config = dict(
    hidden_act='gelu',
    positions='rope',
    attn_scale=0.125,
    init_std_o=0.00808,
    beta1=0.9,
    schedule='wsd',
    train_tokens=421600000,
)
MLP neurons of a small language model. Each row is named by its layer, matrix (up: input weights) and neuron, and shows model dimensions 96-191. Each number is 128 + 24 x the weight over its row's rms, rounded and kept within 0 to 255.
After each neuron's rows, "fires in" lists the words (lower case) most often at its 100 highest values on Wikipedia text that the model never trained on.

L7.up235 [ 92 113 136  97  90 120 139 122 146 167 137 124 128 122 142 120 134 128 101 107 148 152 146 130 131 111 143 142 138 142 112 145 121 116 123 102 130  82 162 145 129 123 125 103 139 120 157 115 104 106 138 127 131 156 121  88 112 127 135 115 130 150 153 110 129 147 102 176 145 101 112 132 108 155  73 154 138 177 165 112 132 140 131  96  94 147 115 156 140 151  95 122 157  52 121 121]
fires in: "more", "in", "from", "an", "very", "the"

L3.up157 [134  93 132 100 141 177 153 149 146  98 114 133 122 109  88  99 105 178 157 142 109 135 130 123  99  92 125 122 110 132 140 123 150 149 120 120  95 110 121 145 162 166 129 123 121 144  84  57 152 102 127 134 104 133  91 143 116 137 103 177 138 112 165 200 131 173 118 114 122 103 139 109  97 146 164 103 192 155 155 173 129 155 124 103 105 133  85 118 130 155 151 126 114  83 128 130]
fires in: "which", "that", "following"

L3.up585 [125  87 147  83 142 142 112 134 107 152 134  97 179 115 121 116  98  98 131 136  78 144 147  87 137 144 123 115 144 129  87 112 131 105 111 120 176 151 173 118 161 111 130 107 165 146 105 140 155  84 145 120 116 120 139 153 161 130 147 129 132 128 122 144 109 127 155 163 135 142 146 184  44 139 117 119 109 114 138 187 113 103 158 104 123 103 113 150  98 144 105 123 147 144 111 117]
fires in: "of", "as", "on", "2012", "2017", "2016"

L2.up507 [116 149 132 111 101 116 150 112 146 108 120 126 138  69 141  73  80 134 137 105 149 146 116  74 184 125 108 122 154  84 159 118 134 151 110 146 119 157 119 160  96 110 138 146 111  89 100 145  96  97 126 113 134  96 157  99 106 119 127 106 143 142 144 132 133 133 125 127 152 155  82 117 131 134 119 106 144 156 147 140 147 145 174 139 112  93 159 128  78  72 125 167 154 121 188  83]
fires in: "him", "father", "apps", "empire"

L3.up333 [125 109 124  83 108 155 117  89  95 157 138 142 134 147 144 133 129 153 143 147  95 159 130 138 146 130 124 153 133 125  93 132 140 141 122 101 125 134 187 130 124 106 176  92  89 102 152 131 150 125 130 160 119 160 147 116 136 133 113 137 129 174 141 145 100  93 150 155 125 148 118 164 127 142 154  88  90 117 119 151 126 134 150 111 108 107 136 155  93 166 139 164 116 134 134 176]
fires in: "this", "it", "what", "in", "that"

L7.up452 [191  88 120 132 117 106 141 143 119 119 116 108 163 102 144 115 150 121 139 142 101 114 121 121 189 102 103 132 102 183 120  83 153  91 106  78  99 189 117 150 167 139  63 103 157 122 104 151 131 109 106 111 137 170 153 147 124 112  85 141 137  99 133 184 142 142  74 125 100 100 138 144 107 121 120 124 138 161  98 164 185 130 133 133 123 125 112 129 117 143 149 162 153 132 110 176]
fires in: "and", "with"

L2.up536 [137  92 160  90 140 177 104 120  77 136  89 134  58  88  85 122  69 135 139 135 149 186 105  99 139 153 158 137 120 129 132 120 140 153 171  85 126 130 148 118 135 147 139 110 136 127 138 106  98 120 150 135 138 144  88 142 132 158 116 202 132 155 124 109 150 119 152 157 115  97 150 121  52 166 131 160 144 121 131 142 127 137 138 152  96 127 115 148 124 158  91 128 144 137 130 105]
fires in: "as", "in", "of", "for", "produce"

L3.up64 [124  97 168 113 144 130 134 120 141 154 120 128 120 119  85  85 107 143 171 111 133 158 138 142 148 112 138 125 159 140 128 113 143 133  60  95 101 116 145 133 170 165 124 116 180 156 140 125 144 121 103  69 119 132 143  94 148 123 143 153 118 138 163 139 139 159 135 163 154 121 156 137  80 150  92 150 114 149 172  95 113 138 152 130 108 134 128 155 130 120 151 111 178 120 115 109]
fires in: "by", "in", "debut", "from", "length", "3"

L7.up441 [121 109 119  99  84 133 158  84 139 171 103 156 163 126 103  97 138 143 111 100 125 132 102 123 142 106 154 154 195  74  93 108 116 102 118  85 123 138 161 162 141 131 115  92 132 103 119  90 106 149 129 127 104 137  87 101 129 123 120 149 103 110 134 107 153 121 130 128 110 137 122 198 114 150 120 127  91 138 129 108 156 121 136 105  96 150 118 104 157 137 100 114 142 114 124 143]
fires in: "an"

L2.up385 [147 137 112 111 149 124 157 139 117 117 156 118 133 127 110 117 154  75  69 114 122  98 102 147 134 132 125 133 167 160 162 138 136  70 124 106 117 163 119 143 106 142 121 136 157 124 109 120 144  78 152 141 125 172 111 151  71 119 139 106 150 162  97 149 160 136 130 133 131 137 140 115 140 152 108 105 171 120 115 110 146 119 138 116 123 126 139 138 159 108 162 151 110 163 140 151]
fires in: "on", "via", "with", "at", "under"

L2.up129 [142 100 146 162  98 140 158 120  98 109 150 114 101 140 104 125 125 120 143 108 148 179 120  86 143 103 102 143 140 123 130 126 148  98 161  74 162 148 161  83  96 158 149 113 101 146 171 144 152 131 152 177  94 162 108 125 126 159 125 176 137 129 149 165 111 148 144 162 169 158 133 131 116 130 143 150  86 171 157 102 118 130 146 161 103 102 146 147 120 107  82 150 132 110 160 123]
fires in: "a", "year", "awards", "won", "member", "result"

L3.up437 [163 127 118 100  93 160 133  93 164 135 147 103 115 139 147  90 121  71 148 117 154 172 163 133 147 135 106 137 103  71 146  90 185 105 142 125  97 123 115 128  86 156 143 146 116  80 130 157 172  76 163 139 133 110 105  93 109 131 142 128 131 121 156 133 135 141 157 171 154 134 150 106  84 120 143 116 101 154 149 111 166 111 129 145 125 112 107 133 106 125 113 129 108 110 147 118]
fires in: "club", "association", "society", "tour", "company"

L3.up387 [127 128 125 103  87 148 128 121 140 127 169 120 152 110 135 119 128  96 105 168 142 155 105 153 157 115 160 116 150 115 113 110 113 142 165 103 121 122 132 107 137 140 104 123 141  96 179 114 142 122  88 111  98 142  73 132 122 171 147 116 102 154 159 150 131 156 112 162  90 137 125 102  91 160 142 163  78  81 118 122 139 147 146 119 108 152 174 169 141 115 160 144 148 140 147 148]
fires in: "a", "debut"